{"n_layer": 10, "d_model": 320, "n_head": 5, "n_kv_head": 1, "head_dim": 64, "d_mlp": 832, "vocab_size": 2048, "activation": "swiglu", "norm": "layernorm", "norm_place": "pre", "norm_eps": 1e-05, "positions": "rope", "rope_base": 2790.0, "rope_fraction": 1.0, "qk_norm": false, "attn_scale": 0.125, "bias": "none", "tie_embeddings": false, "parallel_block": false, "init": "uniform", "init_std_qkv": 0.033, "init_std_o": 0.0, "init_std_up": 0.033, "init_std_down": 0.0, "optimizer": "adamw", "lr": 0.00111, "beta1": 0.9, "beta2": 0.98, "weight_decay": 0.18, "lr_head": 0.00646, "grad_clip": 2.0, "warmup_steps": 423, "schedule": "wsd", "decay_fraction": 1.0, "decay_shape": "linear", "final_lr_fraction": 0.0, "batch_tokens": 32768, "seq_len": 512, "doc_mask": true, "train_tokens": 171900000, "steps": 5246, "dataset": "wikipedia_en"}
MLP neurons of a small language model. Each row is named by its layer, matrix (down: output weights) and neuron, and shows model dimensions 16-111. Each number is 50 + 12 x the weight over its row's rms, rounded and kept within 0 to 99. A neuron's up and down rows have the sign that makes its largest values positive.
A block is one neuron, or neurons of one layer that tend to fire together. After each block is what it responds to, as a language model described it from the Wikipedia text at the highest values.

L7.down72:64 59 77 72 50 25 56 57 29 58 65 49 40 27 59 53 58 47 59 42 48 68 54 51 26 60 39 51 62 33 26 49 37 40 64 54 54 31 53 63 59 55 40 14 30 49 76 48 39 39 61 61 33 51 58 64 50 49 41 42 49 45 52 58 27 59 27 51 52 49 42 40 59 47 51 28 57 45 50 41 46 56 65 76 48 34 51 57 72 55 53 55 58 59 48 38
L7.down73:41 61 38 29 51 43 54 63 22 59 49 66 51 59 35 69 55 68 46 57 50 72 24 44 60 46 70 46 40 51 51 48 44 39 49 46 57 61 49 68 48 46 51 72 70 50 50 42 63 41 55 60 48 37 48 55 50 45 47 42 44 46 43 52 53 65 48 53 55 29 52 46 60 28 43 44 63 37 68 46 60 35 58 36 58 46 72 44 41 36 75 42 62 53 47 57
L7.down209:72 47 41 31 36 48 34 51 44 57 47 40 54 51 42 44 62 62 63 63 52 60 45 80 57 47 62 46 61 31 60 52 38 60 37 48 57 55 58 19 60 59 46 48 77 32 52 41 46 27 43 61 42 73 41 46 67 22 54 49 30 63 58 58 62 54 54 34 56 54 79 51 42 28 55 67 49 40 53 52 41 42 47 67 29 58 51 54 46 43 47 53 49 54 49 65
L7.down288:45 65 52 47 22 36 54 45 77 55 52 60 44 49 36 62 55 39 47 41 29 67 42 52 58 39 46 64 66 45 49 51 50 33 32 56 33 45 47 59 27 32 60 67 40 48 51 56 61 79 63 50 54 55 41 44 40 44 55 42 69 32 47 53 42 41 38 56 50 59 65 39 52 46 64 54 55 60 78 50 55 53 52 56 44 39 64 57 63 42 67 27 48 50 69 54
L7.down342:59 40 43 57 49 37 48 37 42 47 54 39 59 51 52 25 58 42 63 49 53 35 64 42 36 54 56 41 34 53 51 56 52 40 47 62 44 54 54 54 41 50 40 37 46 56 35 35 43 51 62 52 26 35 33 28 67 62 62 61 53 38 57 45 50 53 57 41 41 55 58 54 52 33 60 44 51 73 58 57 43 44 36 51 43 49 35 60 45 40 36 68 51 32 55 59
L7.down420:29 76 50 54 49 79 68 47 30 44 68 43 46 58 31 38 46 51 52 17 37 72 45 43 63 38 64 44 40 50 44 53 60 73 55 74 60 58 43 57 69 52 80 38 37 44 38 50 63 40 49 58 81 44 49 38 42 52 37 50 49 43 30 39 41 53 50 58 42 58 59 43 61 52 50 51 71 51 66 51 45 57 51 43 48 61 44 55 47 48 67 59 51 52 38 45
L7.down432:33 40 39 49 71 28 69 51 69 54 56 78 52 39 40 43 50 66 58 45 55 46 31 52 60 82 50 26 69 46 43 60 46 60 54 42 41 25 39 41 62 50 46 69 45 57 64 62 61 63 44 58 41 44 43 47 61 33 26 59 52 58 70 63 43 59 44 63 51 45 75 55 59 63 68 28 29 38 38 58 59 56 52 44 39 71 39 42 36 50 59 45 45 32 55 35
L7.down451:46 29 63 46 63 67 41 36 43 47 38 40 21 46 65 48 76 50 45 57 51 41 56 60 37 50 63 33 36 36 55 40 26 42 54 47 63 50 50 35 48 80 41 67 45 59 46 81 29 60 77 48 70 37 55 59 60 60 45 56 46 40 38 61 54 53 52 38 67 66 47 37 47 54 76 67 55 47 44 57 48 46 53 74 43 41 57 59 52 36 35 66 38 45 63 42
L7.down466:32 60 39 48 52 81 38 64 41 69 51 60 51 46 44 26 60 46 40 41 55 52 58 43 57 53 27 40 40 43 65 55 44 48 39 30 30 43 49 35 33 43 62 61 42 53 33 71 51 49 52 43 47 39 48 47 58 60 71 32 83 59 46 61 34 37 59 43 41 35 40 40 60 57 62 44 55 56 40 62 58 28 50 62 39 57 65 50 63 43 47 50 49 58 50 61
L7.down530:40 28 77 36 52 74 41 37 83 33 53 61 40 52 35 51 33 46 40 50 57 43 64 23 40 47 52 55 50 50 46 40 47 70 62 50 41 66 65 57 61 56 60 34 32 37 55 38 66 52 67 45 70 51 69 48 55 68 47 54 52 46 57 59 58 43 63 43 46 48 72 48 32 46 50 33 51 67 46 73 18 44 38 55 54 59 43 62 42 70 43 46 41 39 51 49
L7.down532:53 57 72 39 49 40 70 60 30 41 49 51 43 29 33 55 45 38 74 54 52 87 42 49 52 45 41 51 55 53 60 39 55 49 53 54 41 49 59 27 79 42 81 61 69 40 53 70 56 50 36 55 61 55 36 30 59 54 50 35 35 51 45 42 63 47 60 74 53 51 39 43 62 51 63 48 49 22 71 46 37 24 65 50 43 30 75 60 45 52 41 69 52 40 32 49
L7.down573:44 32 58 44 47 33 70 53 36 48 38 34 58 46 52 82 28 54 29 37 48 47 47 36 78 36 54 60 38 51 57 44 67 49 53 37 70 18 57 20 45 46 55 55 56 35 48 54 67 62 59 46 37 53 67 56 55 48 36 68 58 35 52 49 43 63 46 43 73 62 44 63 41 52 61 54 49 51 52 51 59 52 35 70 56 61 53 32 65 54 48 51 36 46 59 32
L7.down613:55 35 60 45 48 33 51 56 41 40 46 61 53 73 54 63 46 43 32 53 49 56 65 38 75 52 69 48 59 59 46 51 67 65 49 69 39 41 37 59 74 65 49 47 39 59 61 62 48 39 35 50 51 72 67 48 46 27 48 60 38 54 40 54 23 56 44 62 46 43 57 40 53 29 63 43 63 65 79 47 62 66 57 40 56 49 67 39 43 26 54 47 22 37 44 66
L7.down623:31 70 64 68 42 37 39 46 22 66 50 59 55 46 37 48 40 57 38 49 45 54 73 39 57 58 62 38 39 39 55 56 57 61 52 41 52 48 63 43 37 62 35 53 53 34 39 48 57 39 56 42 23 73 37 51 23 61 47 35 62 57 60 52 66 65 65 45 59 40 45 21 45 47 50 75 47 49 72 44 66 25 51 52 66 56 36 49 66 50 68 40 51 51 59 45
L7.down634:57 47 39 48 50 48 50 57 32 43 32 67 65 57 57 63 56 53 49 31 61 49 53 63 57 54 47 44 56 34 22 44 58 43 56 52 59 48 59 74 62 23 46 62 62 60 67 57 45 43 60 57 61 63 33 45 36 26 47 47 53 37 53 61 54 54 30 59 48 55 41 34 72 48 58 56 55 45 42 67 38 53 39 31 40 52 30 57 35 55 42 45 48 17 47 52
L7.down704:58 33 55 44 54 78 53 38 43 61 64 57 47 47 53 33 41 45 47 53 39 68 57 56 58 53 56 76 48 54 29 45 64 36 33 64 44 56 55 45 70 32 67 40 43 48 50 40 51 53 53 60 61 49 46 35 44 61 67 35 28 42 56 53 52 67 56 45 61 39 47 34 54 54 49 51 54 44 48 39 43 34 29 61 32 59 72 61 59 47 48 36 41 40 35 45
Description: Short opening or inner fragments of longer words split into pieces, usually vowel-initial, such as at in attracted, ar in arrested, ac in acted.

L4.down301:66 41 60 30 48 45 32 59 36 56 46 56 48 55 72 72 52 39 39 32 67 63 68 61 53 53 56 54 42 48 43 36 57 34 31 37 57 40 64 51 72 43 49 60 58 56 53 59 41 69 53 71 38 57 59 74 13 53 64 47 37 46 44 48 45 55 47 39 53 48 54 58 45 47 45 22 68 34 45 52 46 49 69 54 49 56 55 65 61 62 63 39 44 55 59 50
L4.down357:42 32 53 67 59 37 46 38 36 39 34 48 57 44 58 65 42 39 46 59 52 45 73 50 35 47 47 21 42 35 45 66 44 72 44 41 54 45 42 54 81 59 55 51 46 49 50 55 55 60 46 46 58 40 65 50 32 76 46 67 45 55 54 21 54 55 56 26 47 32 41 55 50 69 66 51 37 53 68 66 38 37 62 43 52 58 39 72 51 45 51 54 44 63 64 71
L4.down398:53 45 51 34 57 67 55 48 28 58 31 31 29 49 45 31 71 55 77 51 38 44 60 74 32 71 61 67 45 64 54 56 48 47 65 40 47 52 48 34 69 57 63 43 65 43 37 39 62 41 45 42 53 56 57 32 50 34 54 48 60 20 55 54 59 46 60 57 52 49 57 52 47 45 42 35 42 38 64 43 57 56 61 60 48 37 47 50 45 66 37 32 59 53 43 79
L4.down690:62 50 62 31 70 25 55 60 36 48 48 59 40 39 56 69 60 51 41 54 54 45 40 60 46 46 49 58 30 53 54 38 45 42 45 57 47 47 34 37 56 61 52 51 58 76 46 53 45 53 38 44 38 66 73 34 47 51 41 69 38 44 67 46 62 61 41 51 72 32 52 54 62 44 59 40 46 44 69 56 42 45 56 38 42 54 58 65 31 85 31 35 53 61 36 64
Description: Opening pieces of words split into several tokens, often names, strongest on Char (Charles, charge), plus Car, El, Mc, De, dis, and ar inside St-ar-bucks.

L4.down166:65 61 34 46 41 70 55 59 50 48 35 60 46 52 42 48 45 63 50 64 40 65 39 43 65 55 47 61 59 55 43 54 69 41 51 55 49 69 72 52 52 82 47 31 63 66 62 33 49 25 51 45 66 58 46 37 67 56 50 37 46 33 78 62 53 55 45 51 50 54 45 20 61 34 74 33 52 38 61 52 46 41 34 55 48 64 74 67 36 50 45 50 49 67 50 47
L4.down500:59 53 59 53 30 20 47 50 50 40 50 55 56 62 60 63 51 35 70 36 40 93 51 38 32 34 48 43 58 32 40 60 34 54 45 34 71 28 51 65 55 56 43 57 59 81 47 41 38 44 59 44 35 55 41 45 45 43 41 46 64 42 43 70 58 54 60 58 42 54 45 43 64 40 64 45 40 57 64 45 58 46 44 41 64 53 63 63 43 51 40 39 51 58 58 33
L4.down630:50 57 21 86 54 02 66 45 41 54 53 29 58 33 49 44 47 56 62 53 44 59 33 48 65 51 43 50 53 44 53 30 64 63 42 51 71 42 50 45 49 45 59 51 39 53 72 52 50 45 58 41 22 57 46 77 39 45 55 42 44 69 57 41 29 66 45 54 39 45 41 88 60 51 51 31 42 70 38 52 68 34 37 40 68 55 50 51 53 50 56 59 53 35 58 26
L4.down650:37 48 65 63 64 59 48 46 54 41 35 29 74 33 46 62 34 46 40 67 36 57 59 47 67 58 43 56 41 33 58 50 60 51 49 55 39 55 39 36 23 40 44 41 43 52 48 63 56 43 50 52 36 62 49 22 59 57 53 30 52 44 54 43 56 73 39 75 64 38 43 41 55 60 62 68 49 34 47 42 37 62 56 44 44 55 45 55 42 62 56 44 36 58 37 55
Description: Mostly the word as in such as or as well as before a list of examples, also commas after place names (Dublin, Richmond, Warwickshire).

L7.down22:66 47 59 44 23 52 48 43 51 76 63 61 58 58 42 51 30 37 35 48 67 43 45 71 57 61 54 58 28 64 62 50 38 52 64 69 57 41 64 49 72 40 64 62 48 46 54 52 61 39 23 53 40 44 69 45 30 42 45 44 40 73 50 48 64 53 72 36 63 44 50 50 44 61 51 70 45 58 46 39 56 47 55 65 55 35 43 27 54 36 55 65 62 46 41 42
L7.down31:23 37 50 60 46 47 73 33 28 41 56 50 55 18 44 55 51 45 45 46 46 54 57 48 46 63 41 66 53 79 59 81 65 63 73 40 41 73 50 49 79 52 41 50 57 68 53 33 63 44 59 55 27 33 55 40 62 56 48 36 43 37 54 52 36 49 49 38 58 46 46 45 58 63 71 43 35 54 47 60 50 53 52 29 50 42 66 38 66 36 52 46 27 43 32 48
L7.down39:46 39 58 57 59 31 46 52 41 59 47 54 61 29 41 53 64 44 34 65 46 49 43 64 48 70 30 64 46 51 37 57 50 60 43 60 45 51 50 49 57 45 43 45 40 59 75 62 53 53 45 58 31 53 55 59 54 33 40 71 71 57 64 74 39 55 53 57 56 27 54 42 56 27 32 33 50 47 33 32 38 53 60 53 54 48 74 49 59 42 59 38 68 47 51 86
L7.down49:58 40 35 58 61 43 50 31 51 51 73 40 44 44 63 39 51 36 77 46 60 84 42 45 58 34 61 54 19 55 51 75 50 56 64 36 77 43 42 40 62 63 59 33 73 42 42 50 55 38 47 60 47 47 57 28 43 50 59 56 73 41 60 61 58 39 39 59 67 64 46 34 49 68 45 39 77 57 42 66 32 42 62 40 22 46 63 59 30 55 47 50 52 52 50 34
L7.down77:43 23 60 33 50 36 69 29 44 40 44 51 60 23 44 52 59 50 58 45 31 39 34 64 49 46 76 58 31 47 56 63 47 56 54 49 65 40 43 53 78 55 66 55 36 53 59 59 56 39 51 38 32 41 43 43 44 27 69 46 39 45 52 80 46 44 51 59 19 40 56 55 48 42 40 57 49 50 55 56 42 39 30 35 49 51 60 12 57 58 45 26 47 48 58 63
L7.down104:50 54 65 72 49 57 47 30 68 54 60 50 65 73 54 36 70 34 47 33 64 65 54 41 45 67 27 57 61 62 52 60 28 31 54 55 72 54 55 72 77 51 45 65 52 33 42 48 27 78 42 36 55 41 46 62 35 52 61 46 46 38 42 45 56 52 33 48 54 33 44 55 53 53 68 42 40 23 49 50 15 60 55 35 54 71 47 38 51 56 51 43 18 38 52 43
L7.down191:51 59 57 24 73 57 49 53 55 31 54 55 55 48 61 33 42 41 44 48 40 70 49 49 49 67 17 44 24 37 46 70 50 57 40 58 22 58 55 62 33 49 64 50 46 60 48 66 33 49 39 63 67 46 53 50 45 59 51 40 34 53 56 52 49 36 32 49 51 44 69 33 35 51 52 63 28 56 55 67 59 57 53 51 49 83 45 40 52 69 44 48 56 43 39 38
L7.down199:38 48 66 55 45 66 43 41 47 38 49 51 48 39 49 50 59 45 29 60 60 35 33 58 53 59 62 54 55 54 43 51 38 42 64 63 57 31 66 45 53 50 64 53 45 48 52 68 46 60 65 38 44 20 50 57 55 43 51 23 54 15 63 38 39 58 63 49 48 43 54 53 40 59 46 70 36 54 55 74 46 54 50 35 58 45 57 46 62 62 43 54 60 42 46 47
L7.down373:59 45 57 38 50 29 57 49 59 52 64 50 55 53 68 48 60 33 54 55 55 60 58 56 68 59 53 76 57 51 29 78 44 48 45 48 45 58 28 48 57 56 55 41 56 61 20 34 54 49 59 44 11 54 44 65 46 49 56 48 47 45 46 71 34 45 41 53 53 49 49 57 42 47 65 63 58 52 32 62 39 44 42 40 34 46 52 48 47 57 55 40 76 56 36 68
L7.down405:35 31 65 40 40 58 60 29 41 56 62 53 53 66 74 56 51 10 31 54 46 51 32 54 39 57 48 66 56 53 52 49 37 51 44 59 38 56 63 50 86 44 50 55 43 31 54 57 64 64 49 51 67 28 38 38 42 58 40 45 26 43 37 48 37 41 72 47 50 53 56 49 43 35 50 57 68 43 34 43 60 60 42 56 47 47 63 68 49 62 52 52 41 41 55 69
L7.down445:37 40 39 37 57 70 60 54 40 31 67 43 63 49 32 31 51 58 46 15 56 36 19 63 49 28 42 72 42 66 55 56 55 41 51 66 50 64 43 31 42 61 54 58 36 62 46 70 38 32 34 60 86 49 42 54 66 64 45 37 48 40 54 46 44 53 65 37 74 27 65 63 52 41 55 42 60 45 45 59 46 46 52 64 46 44 75 57 49 49 78 44 45 60 55 53
L7.down453:60 42 29 47 45 45 59 50 42 70 58 39 65 52 43 45 50 64 46 27 57 39 72 48 42 34 57 58 50 70 53 48 67 45 56 45 41 30 44 32 66 41 63 62 56 50 61 42 72 35 30 44 38 43 47 53 55 65 44 40 56 65 45 52 52 88 34 63 64 65 46 60 47 38 45 55 48 41 55 46 41 34 52 51 59 43 35 38 56 46 48 63 70 30 63 47
L7.down465:47 74 46 48 54 19 45 46 41 37 32 52 35 46 49 59 54 38 60 48 63 60 43 62 60 64 59 54 55 42 53 64 54 47 50 49 46 28 56 44 68 50 55 24 73 70 68 51 25 56 61 59 31 41 36 44 51 37 64 48 61 32 45 31 38 54 51 44 36 27 71 46 53 53 47 50 46 48 58 43 42 46 41 53 47 55 45 57 22 42 58 47 53 34 51 37
L7.down738:48 46 33 47 55 83 55 54 24 50 24 40 47 47 47 45 46 58 40 36 51 51 33 23 50 44 49 71 36 46 27 65 45 51 50 45 66 45 45 56 30 44 45 48 51 37 30 54 55 44 52 46 60 36 65 46 64 57 63 29 56 67 70 46 41 54 41 54 58 63 54 49 66 44 57 64 32 48 51 48 46 57 37 62 37 62 53 24 50 56 48 65 70 61 43 40
L7.down753:54 68 44 59 61 21 48 39 60 43 35 58 46 54 49 60 41 36 35 38 50 61 43 55 34 62 45 36 49 54 67 47 43 41 36 54 41 16 43 57 62 68 52 45 68 48 41 46 51 46 72 48 37 50 52 39 71 62 52 59 68 20 61 37 43 56 42 68 38 43 59 44 65 48 52 49 53 45 52 23 42 56 48 18 67 57 51 48 46 53 48 58 66 55 55 70
L7.down798:34 54 50 36 47 26 35 49 29 29 60 51 69 63 33 42 42 53 56 52 48 54 44 37 41 60 53 34 38 50 39 40 40 53 21 49 64 49 63 56 75 53 38 57 60 54 57 56 47 49 35 52 58 44 46 64 46 61 34 51 50 42 57 38 30 43 67 34 90 34 71 43 54 68 51 27 36 52 68 53 36 66 48 37 32 55 53 51 74 63 61 65 52 51 52 55
Description: Mostly the second word piece right after a single initial letter like d, l, or F (d-uties, l-oss, F-actory, comp-oser), plus prepositions "in"/"from" before years or places.

L7.down106:46 66 58 65 39 53 40 54 69 79 73 49 56 44 30 50 47 61 56 46 53 64 58 52 36 38 51 47 50 37 82 58 55 49 56 39 50 62 28 37 54 63 46 51 72 57 60 33 52 45 42 62 58 61 45 21 62 41 59 66 63 42 18 42 37 39 48 48 54 46 37 44 28 74 33 67 53 60 50 45 62 52 56 34 33 51 56 67 47 82 48 70 47 66 74 49
L7.down107:56 55 20 56 66 51 61 58 65 39 44 49 47 46 46 61 51 43 52 38 43 48 44 55 62 49 32 29 63 41 21 39 50 76 56 59 78 48 62 37 55 42 49 42 44 63 60 54 28 58 49 46 44 35 49 52 43 56 53 44 54 58 60 38 44 50 38 50 43 40 52 68 62 39 51 40 53 34 22 38 42 47 49 41 66 59 52 39 54 38 42 49 49 52 38 44
L7.down123:50 35 36 41 58 22 50 72 61 61 53 39 43 47 59 54 57 48 77 54 67 64 59 75 30 42 58 16 61 28 52 48 57 51 39 39 67 61 54 52 61 51 32 50 67 56 64 57 45 57 44 46 54 69 43 55 57 56 69 41 35 38 46 70 51 36 62 36 79 49 50 38 44 54 78 57 60 62 31 43 41 59 70 46 55 16 54 46 38 43 57 52 64 55 49 59
L7.down151:69 58 52 52 69 45 60 61 61 48 49 60 46 51 37 63 63 53 62 51 71 58 44 42 68 49 30 68 49 36 36 47 57 56 61 44 53 42 34 33 39 50 46 23 45 54 62 61 52 50 41 51 45 45 44 52 42 57 35 67 61 46 72 50 44 76 62 38 55 49 63 40 38 60 40 48 99 44 43 51 53 62 54 54 27 51 43 67 52 29 60 47 54 53 47 57
L7.down295:54 77 31 42 35 35 57 50 57 56 60 63 29 48 45 64 47 59 25 52 52 36 32 57 45 56 49 77 46 50 31 51 49 59 49 45 71 57 42 58 42 48 40 59 36 57 30 63 56 46 60 54 35 39 38 56 39 40 55 45 59 62 37 80 51 65 64 59 27 47 52 44 69 21 47 75 30 52 77 55 58 56 58 56 50 41 59 47 60 45 65 33 51 57 39 37
L7.down326:70 31 47 60 48 44 56 72 42 59 29 59 62 51 55 54 67 70 79 41 41 61 47 47 32 46 41 52 63 31 29 40 61 62 37 54 64 59 51 41 31 53 44 56 36 44 58 65 52 45 61 64 51 50 43 60 48 68 50 49 58 56 35 44 47 52 33 46 51 72 61 45 45 51 50 52 51 59 71 42 44 56 65 63 49 27 54 30 54 37 32 20 47 52 48 44
L7.down376:40 62 11 70 48 50 51 50 47 44 51 52 52 53 58 33 38 40 60 49 50 33 34 53 47 41 40 28 64 60 64 51 47 44 41 33 20 60 46 23 66 49 52 33 43 47 53 49 34 47 47 56 57 35 40 55 30 69 49 38 49 28 40 37 52 58 49 50 52 52 45 46 54 42 49 73 53 48 52 68 52 67 37 34 41 62 47 69 42 67 39 39 47 51 53 46
L7.down456:52 44 52 68 80 36 40 43 53 56 39 60 58 62 65 49 72 45 57 52 40 54 50 54 34 39 37 40 55 49 43 56 44 71 47 51 60 55 64 36 39 73 57 41 49 32 51 50 30 69 54 53 45 38 32 52 75 47 55 43 51 56 61 55 62 49 24 70 54 74 45 44 64 59 41 58 50 49 71 55 69 40 50 29 70 54 54 44 63 74 45 39 71 58 47 59
L7.down533:86 39 31 43 44 39 41 47 36 51 42 38 53 55 47 34 49 43 44 49 58 43 48 50 66 58 40 61 59 55 47 46 67 58 53 53 75 65 45 42 57 57 33 39 55 49 31 56 46 51 45 68 44 53 36 70 34 30 51 55 63 38 72 53 62 42 52 66 38 50 45 56 40 28 18 57 39 38 55 43 54 24 49 35 39 67 55 65 36 19 51 35 62 42 52 50
L7.down615:50 45 43 45 44 47 48 59 57 54 43 38 50 48 51 54 49 31 54 34 54 36 54 48 54 41 49 48 57 45 51 88 54 47 81 39 42 87 43 67 65 31 77 45 56 40 56 57 48 15 57 50 28 44 47 54 45 73 35 45 45 43 57 59 41 34 48 37 52 44 51 75 54 45 45 43 48 54 53 48 45 37 40 29 46 49 35 48 31 61 59 47 73 73 50 39
L7.down638:44 38 55 44 48 43 58 48 55 43 55 66 59 58 45 62 56 31 58 44 52 44 60 42 54 42 53 48 56 36 59 40 36 55 34 51 40 34 70 62 31 45 63 51 49 40 45 56 56 61 47 47 12 50 65 51 39 53 56 49 47 49 50 56 46 61 60 53 41 48 55 56 42 40 52 48 56 55 50 38 33 43 70 44 40 24 64 70 47 67 65 56 57 27 44 47
L7.down657:51 22 58 52 34 38 66 47 60 58 46 75 58 50 40 35 33 26 66 41 45 55 31 60 28 51 66 51 36 28 47 58 64 31 32 42 71 58 33 61 55 51 46 53 46 50 53 46 32 45 73 49 62 27 33 38 35 41 43 67 57 51 70 54 52 38 41 50 41 40 39 31 54 37 74 39 65 46 44 42 62 58 52 23 47 63 46 47 48 44 30 25 40 50 40 62
L7.down691:39 35 39 49 42 58 61 89 55 55 29 53 61 51 51 38 60 51 40 59 69 65 38 37 47 40 56 55 42 45 60 24 53 42 61 43 58 47 35 41 54 56 27 38 46 29 39 48 41 55 55 53 53 44 42 40 50 45 55 69 51 38 71 65 30 44 44 58 47 66 27 58 36 53 57 36 48 40 45 16 53 38 68 22 38 63 41 66 74 46 25 41 56 37 88 55
L7.down772:58 45 52 49 55 39 39 45 66 53 66 63 35 53 57 47 43 34 50 25 54 45 38 53 60 47 56 58 35 46 72 35 65 37 64 52 57 43 69 53 36 63 64 32 60 64 49 54 46 44 37 34 26 62 32 62 57 48 56 79 53 49 63 53 53 57 56 48 48 48 62 56 38 43 52 36 47 36 28 51 57 37 43 33 64 39 46 46 52 31 46 33 48 74 47 35
L7.down790:46 47 26 31 39 47 41 59 33 34 51 52 30 33 48 50 44 36 40 50 31 34 63 49 39 36 40 43 50 34 59 34 53 54 49 53 18 51 51 52 35 64 48 54 49 63 51 42 51 52 55 74 54 75 33 60 51 44 48 61 55 45 61 37 61 49 47 69 44 50 44 63 62 49 48 54 30 47 46 32 54 36 49 36 43 49 35 67 52 41 62 42 78 57 71 34
L7.down810:62 47 56 54 44 41 34 52 39 57 50 41 54 50 50 75 62 53 40 32 56 43 61 48 82 51 39 72 67 67 23 53 46 49 60 41 48 32 47 49 38 41 38 65 34 47 52 45 48 45 47 54 55 65 45 66 47 41 45 60 65 45 53 47 24 43 35 48 40 68 48 39 61 60 31 53 46 65 32 40 37 57 57 80 53 50 34 49 36 56 46 48 37 58 66 47
Description: The second piece of capitalized names, especially Romance or Arabic articles after an initial letter (E+l Salvador, L+a Palma, del Nuevo); also apostrophes in it's or Christ's.

L5.down118:47 42 51 66 47 12 51 51 56 52 45 56 58 53 43 44 60 76 69 63 59 54 60 48 54 37 29 36 31 21 43 48 55 43 42 43 61 49 51 57 62 47 63 73 47 55 64 54 61 58 49 46 26 38 29 51 57 25 66 41 67 38 47 25 53 62 49 59 53 45 55 60 53 33 49 59 46 53 75 52 49 37 67 35 56 25 62 67 46 60 53 65 35 52 50 57
Description: Final word-piece (often a plural or inflectional ending like -es, -s, -tions) completing a multi-token word, especially in titles, names and lists: chanc-es, ambi-tions, Architec-ts.

L5.down602:45 48 36 53 57 65 47 32 66 42 33 37 55 48 69 33 59 33 53 73 59 60 51 56 33 48 63 66 49 42 38 54 60 49 49 51 34 30 22 26 46 31 62 28 69 87 55 42 29 42 40 53 55 57 54 55 44 48 71 66 45 41 43 55 48 43 57 41 49 54 53 45 40 50 64 54 56 44 54 45 60 50 30 62 43 89 44 38 46 48 54 48 60 52 62 33
Description: Prepositions like in, on, since and until right after event verbs (founded, established, born), anticipating a year or date, e.g. founded in 1906.

L5.down727:62 44 41 44 37 35 62 66 40 39 58 43 39 39 41 52 63 62 62 63 57 61 56 54 48 54 53 32 57 81 59 55 38 53 61 44 22 71 30 51 46 60 53 70 73 49 49 40 43 41 53 71 45 53 50 56 51 43 45 28 55 47 52 36 28 51 48 42 63 56 42 25 59 49 42 59 72 42 37 44 70 61 56 28 52 43 43 41 55 49 34 31 41 66 45 45
Description: En dashes between numbers, mostly year ranges in infobox fields and headings, as in 1949–1982 and 1978–present; also line breaks and heading "=" marks.

L4.down10:57 27 43 39 44 16 39 44 29 56 28 49 45 56 39 49 47 36 67 56 58 52 54 40 51 42 44 35 65 53 60 51 53 60 52 34 51 47 53 44 41 53 42 37 47 38 66 53 43 40 59 47 12 13 62 70 31 58 28 34 46 43 49 51 41 30 79 44 57 44 39 62 49 48 61 36 54 38 47 53 41 87 42 40 48 61 66 70 77 48 21 46 44 29 58 52
L4.down107:61 55 60 35 48 24 35 58 52 45 73 68 40 43 69 32 45 49 59 57 56 62 39 52 30 44 46 49 38 66 53 42 42 33 62 37 44 52 56 35 60 78 34 37 53 43 37 40 44 42 34 54 23 52 70 56 46 58 39 48 48 26 58 59 48 42 65 39 23 39 44 64 49 56 50 50 44 50 37 43 63 52 52 34 42 42 37 56 41 57 55 43 58 49 62 52
L4.down511:47 62 74 50 68 53 33 71 51 30 47 35 60 58 43 48 60 39 44 55 33 63 55 45 39 36 51 42 53 45 43 64 40 54 55 40 54 56 62 37 64 68 68 40 70 23 59 77 67 37 39 35 21 58 48 53 57 55 40 48 64 45 53 50 35 50 67 60 36 50 72 45 57 62 33 55 46 60 59 37 39 53 68 52 35 39 66 49 70 54 39 68 23 38 76 35
L4.down817:55 51 49 46 51 39 62 35 42 39 52 49 35 40 56 34 45 54 76 58 50 65 63 42 57 39 32 52 56 30 68 58 67 38 55 67 64 53 43 65 46 50 19 45 73 63 52 52 73 56 29 33 69 57 48 37 50 42 48 31 40 26 64 56 60 37 78 53 51 51 47 58 50 52 61 44 30 55 70 48 58 54 65 44 61 49 54 50 59 62 51 44 48 60 51 43
Description: Final word piece just before the next capitalized word of a name or title, as in Los Angeles, My Bloody Valentine, Gill Banks.